Weights of a small transformer language model.
Size: 9 layers, width 640, MLP 1728 SwiGLU, vocabulary 20486, 67.3M parameters.
Architecture: RMSNorm before each block, capped logits.
Training: a variant of Muon for these matrices, 880M tokens.
MLP neurons of a small language model. Each row is named by its layer, matrix (gate and up: input weights) and neuron, and shows model dimensions 16-111. Each number is 500 + 40 x the weight over its row's rms, rounded and kept within 0 to 999. Numbers have three digits each. A neuron's up and down rows have the sign that makes its largest values positive.
After each neuron's rows, "fires in" lists the words (lower case) most often at its 100 highest values on Wikipedia text that the model never trained on.

L6.gate348:540527513506482503468534506499448589499532493496504491569497513599508499493491526556492533478499448495497548500521451470483444511532532512537550547408451465460536451505461490524550524578490529538475501509510458468529489425527501576414522497413572466436469540538540482468583554540472532548
L6.up348:528485537479526506444474521506408506554453489564586536542512516529519484495472498497492511540430446541505526535438541510540615456495500509469537465489470498494524538552467500510511463582423538498491483554530508474583546473522496489465461515494522464481445548453541478523443453522522481495
fires in: "of", "did", "do", "have", "does", "with"

L5.gate331:512545500417515466498507518511507599611476514462500484534526551516429517473506557500529486523502446500482450443572533471524452527474527546493540547490578541513496535465512508491518526491548570580540573502549556454457513514474452454484513473539471558579467506547566515476391518464525500435
L5.up331:470482516517467594523460472479533599564531481432409484492574487522465575492484484592530520456541527421514533529557511526509449505507495488538483489480479524523492467499464483482465501578469462428532540471562610461494469491442497515463499474621477485517491460508499444513472583543556496483
fires in: "is", "be", "can", "also"

L6.gate215:482545484535595505544497503513479474529520467450512558578486533611476525512504441514536436521514512606472543443544548474476422504510564485570563475435533560545467501529493479582560469451456550549437456458498473531486484520506547473539527502493564535485482493478552468482510534544572492457
L6.up215:469482524510465593500541531546497562485531510549500519482455547457603467466495461492462466521536522513455568559458506559490508430480449544534530443478584432537469473498554549498522493465499505528520522498531496435385435478498571488522509540491478460431498454527403488490541525520485502454
fires in: "is"

L6.gate1472:434567527414458483421441516434464462506464496495484532453494556468506575565415557508532492461503522458520565538408472498555463523504494516486574470453531473486539482512428467495462441451524519454495479519428492543491527489493506581477483521570540435411465518492556468503465566463452518489
L6.up1472:524482433514478458569441520476404531515426518424510511483504526491574484512529488472471446549421498493448458435502458465620453551521515522501522498545485461498449521589517533509537520559467522496521509469488507434536471522510506475531465528545483504555556461549476472462501481516465480361
fires in: "a", "his", "an"

L5.gate1553:559468524481414557510466505522507474513476488508595427440540566505530493504543529407529580482529495553527509474489430458480503412425455447543485457566463570463456504464547465559510476481473532521432447469528460444501507514550489519519577466453465479459377469509452480471509486513551412525
L5.up1553:490513496460519535519531493516511470535446535467468551503497561503533452434515503475541554540484474481492448526559483480471520443578564516554396499522461470489488488475496575581481481506512483524434535490450449412550472477514524458570558569540556461510479519506540501473505546543445431478
fires in: "to"

L6.gate553:591541473481497486478499441425420474549508456463416504523472504454457495577408493489507523461523543515487455424541488507500445445416486469585596543512473505484474468450480456497562537489499451484496583470554583474512507481486524509514510462523564509484504549569484488489441556481467495519
L6.up553:473457488455552478576518494438534483454542498434502551553558554524517502532544480488531505521498488517518496460428499532489439497527501481470555484405521526432553472502468455434534506484506529563519496394538482504480581493503533482491424465466394438454501491476484490504520450520458516561
fires in: "in", "the", "a", "of", "into"

L6.gate160:514480540531505524481412478461485458482471495529495518529497416471534550452436543527544499515578454452531406528541526499437543437462526483514425528490523487435475431544533498462502524538446446434446511479544525508446545547432530423447489528416499480479477426449522496524496467476465533505
L6.up160:545453593540568543429529532461519442523482488533478552446533540569522541528421498440478533482523533504490443499490551511474475447469487516442467432456528422493439420423456443510482545564491472429514511495533468497449459544439437433461514584458508428527511443526450466549529508478495563559
fires in: "s", "company", "its", "party", "their", "club"

L6.gate1126:477554483514504526576497466486464551501565481565527504501517518526553468473505474511571473510516552563454493508475539481507526473476470463458505479481442508526486516469491514569494475492505524466546482503528539458496464529445493497487528429478569448538492499473494556475467489563424539531
L6.up1126:463422498453500555496541450523464501456518473524476516535468477470518526467483422484442517590454426517469526458467522525549489515508483495497458474425436451522506506445541436483576481529500438465477565438494509509530515453489547444449449467505485491460505482501483503478548535501478442553
fires in: "the", "of"

L6.gate281:497573543491514456529523464481549494471575506474543505460478512505494423524476514507420548515519582590551444536468503518500526495503477524547462579446517493550506524432606453479517443581411462492516471485528482416480471477518459501527460495512527493531499453452527448522489504471457505539
L6.up281:496491475399512493436542501504612472488477520503537515518457541516513564437504527456500582551462548580562530537487538430512544472488476495511445545502478513455560462480477490471504512600446507444562520506555528505468549491467427513498499458529527531533498488515558483473530443538513440488
fires in: "would", "to", "should", "will", "can"

L6.gate76:481526520455500509509494404482538521594462448504505448500530440511520515480456504553511495498531499487465532535482519475524491472505529512504558516463498497459539499443489499518465507513462445483535519505431497486469550519519485542534553541547533483523427522482574445514518472507545510459
L6.up76:485513493413516470543513510462514457507433563549538472432459523477522495509515505548376503563475492491424464523501551467501582435556520440563473460489444491489515541540555568494449514460510454485517485454513490442469434519511464457451479462485444507489477473635471464490486434498434482520
fires in: "was", "as", "a"

L6.gate1205:498519389549436522491512435473546468504587462432511562498568521583521479509479459533401524482514586543478501486531512475504464505470497512499541517473467520462498540424447518519500529597503511560517527451558447505512504613475553440511456472570483473480514505488549479493461452536432422519
L6.up1205:522468483498454485501491441486453570533527540489543526511530547531507506521407514486491499541451479465503531475537562513537457528493517509491404517481452503489524660491561477446521579448481441460458465475442518454528458522425528373512538456556467454552539481488511413467553513497448528450
fires in: "of", "de", "to", "from", "lord"

L5.gate508:479487508547518512543513433513516495483470544447493478495459421499522547433474527497483548461477543476503478457476453470462476508461535557553479488491510512428524440510564429456534577551484548500535592516520413531486531461502512435516502496492529519507526498515419416526421382607526467473
L5.up508:504560421504477441503513413500516472516560433459547546475552487497578525518417430510527448557532504554456497469482532503548537528522524562570536499499513458516460507568502540493494525528549471390509487505472449544525524502582587435528491522457520486419530552462452509482527515428474510496
fires in: "on", "their"

L5.gate1660:497491543491419508451389479446528530491460550547514479493447483490480467515438484558460411538491452539583488533526566499452536463525479509529455496546509546438565495533570494499463543469479533497508508546569436477536528486435518429487466496471538462518491478485499491540476499473439507421
L5.up1660:518560579494465462532596440507500553595476546523533511482529552523501493487444512542501487582507465497551560586519581520457475530562509500529481510573482579486492420517523449514474458479401514426466506541516441449482476496479504479541475489477469497478526429521498494497526481565476521432
fires in: "the", "s", "her"

L5.gate1169:531536441495500463463475443454497510505504508469539483527499540455551451517485516529555442478464476535482583507597409473466523461568461455468552490448482443537398468564496538528536511513438581480563473495522475447587551494544415520494528544493531506445486468498466491492561471580549564478
L5.up1169:489462539614474487461414489483481566558493464516495551544517541559529530495520560541496525537519469479482506517548480506489410461451503470450468582464520461517540400508480471574511531455490522476456511460450483481583607468526543513512492494505478463444464491557522483471448500526496408481
fires in: "took", "take", "taking", "taken", "over"

L5.gate1536:498471495394527535498505478500472496510501531554531577547544546594547514532535486507424532522507557422518496525465536486445544476579489503442484485425456420477511499612510488481512506434502462515456513477433513521512506450446531522500474492577538471512463461497544520409464517539459521451
L5.up1536:548448530417472558439529443478477553618546444533527537462521546531568472472516514527465458494502517496519592557448499434515598583537513505545487443521531408452456475527545542537517478501438526479431492504508505530537484435485519507452517446559468445536550540543501528424555488563511517507
fires in: "no", "i", "a", "all"

L6.gate100:472541436469444468469482525559488553490465467477542490499527500480483513503504531534424491488516491534522522447459533541480525463487506543500540466467523491479504507521473509561436526509519529478556527548518547486527513486494559437534527618486507513470500459479543452537524446504520513474
L6.up100:547500474536496466513474446483480527599493496497537551551529487433559606475447479521447405493515462469484572599502480499435497575552452492496482503517463503560556470533456447505440569495501537554528516516514456570557487500504479487444462460497499529479551451473456475501523500479435486421
fires in: "the", "of"

L6.gate479:448514475524542549469457551568526547520539524480578538479559508505490563523447561486478518476519472523551592434469479452378562523454499447496467513558501494481510429505522532453563549455477478560492531495541481542480493547507502476456537494513492473546523499604554451581539493594468485523
L6.up479:428472438527459506532557436433484483503539464460548581528599492569505573503486440426527434577480527451497487539459495482512527498431583449485531480491532414508506464463518465454534486474497498549541491511494534499548535443529536505443494559557561461501469530480554483463566530517486518479
fires in: "the", "no", "early"

L5.gate852:378500566463529510535513530508400537504467492362424455533503523459492423463514497499468471510485474516559533457476512530469467442453476476505523448494476571483535514455467504500504423449500524496574512543509477482517495532461536445480501470516474577503462499480510388528455494511490468473
L5.up852:510520452535485507509541460498485490561485507435515576422541493504493524507470495533471548486491497593471506535488539491460494461465555485475448454469530461476552433509446410455481516493449402494520512495417526423473475553460576435446478521536479490489612505552483494552525482582465536472
fires in: "in", "of", "from", "for", "a", "during"

L5.gate1701:419481484490536510454476494484485458529529475521429519498581628488492509527494541533444493471450562535543521461436453478488504563508521462491517471481576530450536462491539492490519458482551538520459543539465453465506477487449487388498386488588516458557519486547479481435576579529524488603
L5.up1701:493510528504593489556524462493495489588502542479437519451470474526446507474534493530533445531499484456464490484496519459543520456554405507539538576500524534467503569516590428490463517506432572462488425490506507434476485483484510470549427595467488517439507435552545514548474450460534501485
fires in: "the"

L5.gate655:548481552482488515572485411421453444519497477480515486450487449503445543575529443420566508492460550471480431515502489489492526544563421579590476531542459544489506504459502534475420574535474539561462490492509515502426508547500509543448452501505564549524415510562500502458434478524521386434
L5.up655:460510508536524532471440481453517531530527458400451464487391457518495460465525451493481512473410445534529555529494505463518444515434499521489569446561493522450454459526475545577504454423446476508512416507473469468547534436504456434565494479527451485395509475556485457482516472473535518452
fires in: "to", "who", "on"

L5.gate231:469520413444495583475515474496476543539472529466570524512492427545454513486498526494462501513465488459456548521503520574511449490507540522432500516486416486530484526598555506599385480498457510505526533475429558459501501488516467531545489491555585481478515485459497524556506517480513528487
L5.up231:510479522516471512473412501576518542542453459512476500498477439471537463507497480498540491556551436573540502555489530477559545536545470519543447466512514456535453462523465454520492505472507538489504468617501472583435498466558546476482528423545522466497548506561517520382501486559516531388
fires in: "under"

L5.gate1675:460487531486543513523473412429480479485526509485484542496531533492408470436536522503521473472485505487476478484533489459502445446435410451415487522548463540423547500534520502570557517510428489485519570516547541532561539514429468470511522515489508545427490473523587497506503500480494459551
L5.up1675:435477533502599547500536517563449492530478528412486468461588542456490501510487526527493594520550530435489460552634473458438469528510451522474445501513472505509463498557483537479447498536477442543453576497445616504502470557515499475502569560464482464499488490520554491489542475510529499496
fires in: "the", "s", "at"

L5.gate227:479536491455511483444524440496475453413580560534448464402626430483565538502438555457438542576454541480422512565470439537518529493410491478546509549541481461439575495521507561495523488505505537537467449503472450541567573532546508514523523528500510508574536470539465509495599556549509480518
L5.up227:443439488496534560521463488472452499516476529541494547436495469536520535576499540553506545514527510453460447525479522500527510475511528516452532546512513425559490450528504453492541538445493470499508571455463522488521494395561464484476463400540455500501487537449446464453531547530571576478
fires in: "a", "no", "the", "mr"

L6.gate697:535410462497465504494523551461494467534533475481483507544520502510416469505540425535531506485459567511511503461538530547511484466440415451454430437540453392461478546500484451449548527522510552461446538503510559477525474511485441445567428453489560450452542450433527461543526515446444521497
L6.up697:440453523524464491477526548504531520459537488496506487445363495487553523427516548462453558503495532485550425475526534407505540537552517479472532532499469524515489454496469500485486428483531556487484437515440520525467430481471550450418487484472396532525517459472519488556415487524507537446
fires in: "at", "general"

L6.gate1684:548494492452493467531437462437474437482505498487556488518502561532470496559484508420511463494463559468488564492456516410481518503485481482491475446454541489518467412534584414500524512502497534518543536418549493509478563658483444444481487420497562508553482507478470457422494555580538474531
L6.up1684:496469463437509490525540408546536459516485436518469437488471551470475524499530534553490465534496492473513488458442567534604441611533468556498431477534585496463512508454563518484499484478526459546500478493475527506429471497521535423464528559484486476486531474562559521510573444453428431494
fires in: "to", "is", "are"

L6.gate1620:514550538412431505457446472485485567511617517541489550521499453568541511507513457545539419488492561508516464468501419448594493488541467494490523524470477492457508515515448475554483530485500463571491553478470430529464506473483441496480443425515532485440441405495552438474450510528454440516
L6.up1620:551543461524444466482554516528508529507476458436445453472481513559486518476519512509465480482443427485520459472473448590509532489530530481470478509513511492510577513539521467442473401560400519469460465493518447509491475483545501530549415498477453498503508497554548480509472519507530527501
fires in: "the", "in", "of"

L6.gate826:496429546510546507472522460532489519507540506453507522450533565511559520462534475457474569543514575556549471470613540542469475425516478573518473476457543515475529509459591479465461424489519496508501514509542512501487489493443508501482525541512576453458460445626572525484548466434503563490
L6.up826:444450563471509446436485429502491492593474577481504501502449508483486453537529502548522510468460472481497479529487526457527537494512525507490531485508498519576504575555525515441483450566470478508455529491513532446438538481492542542535572554535525479520476512560467510492504521495485508543
fires in: "the", "its", "his", "no", "s"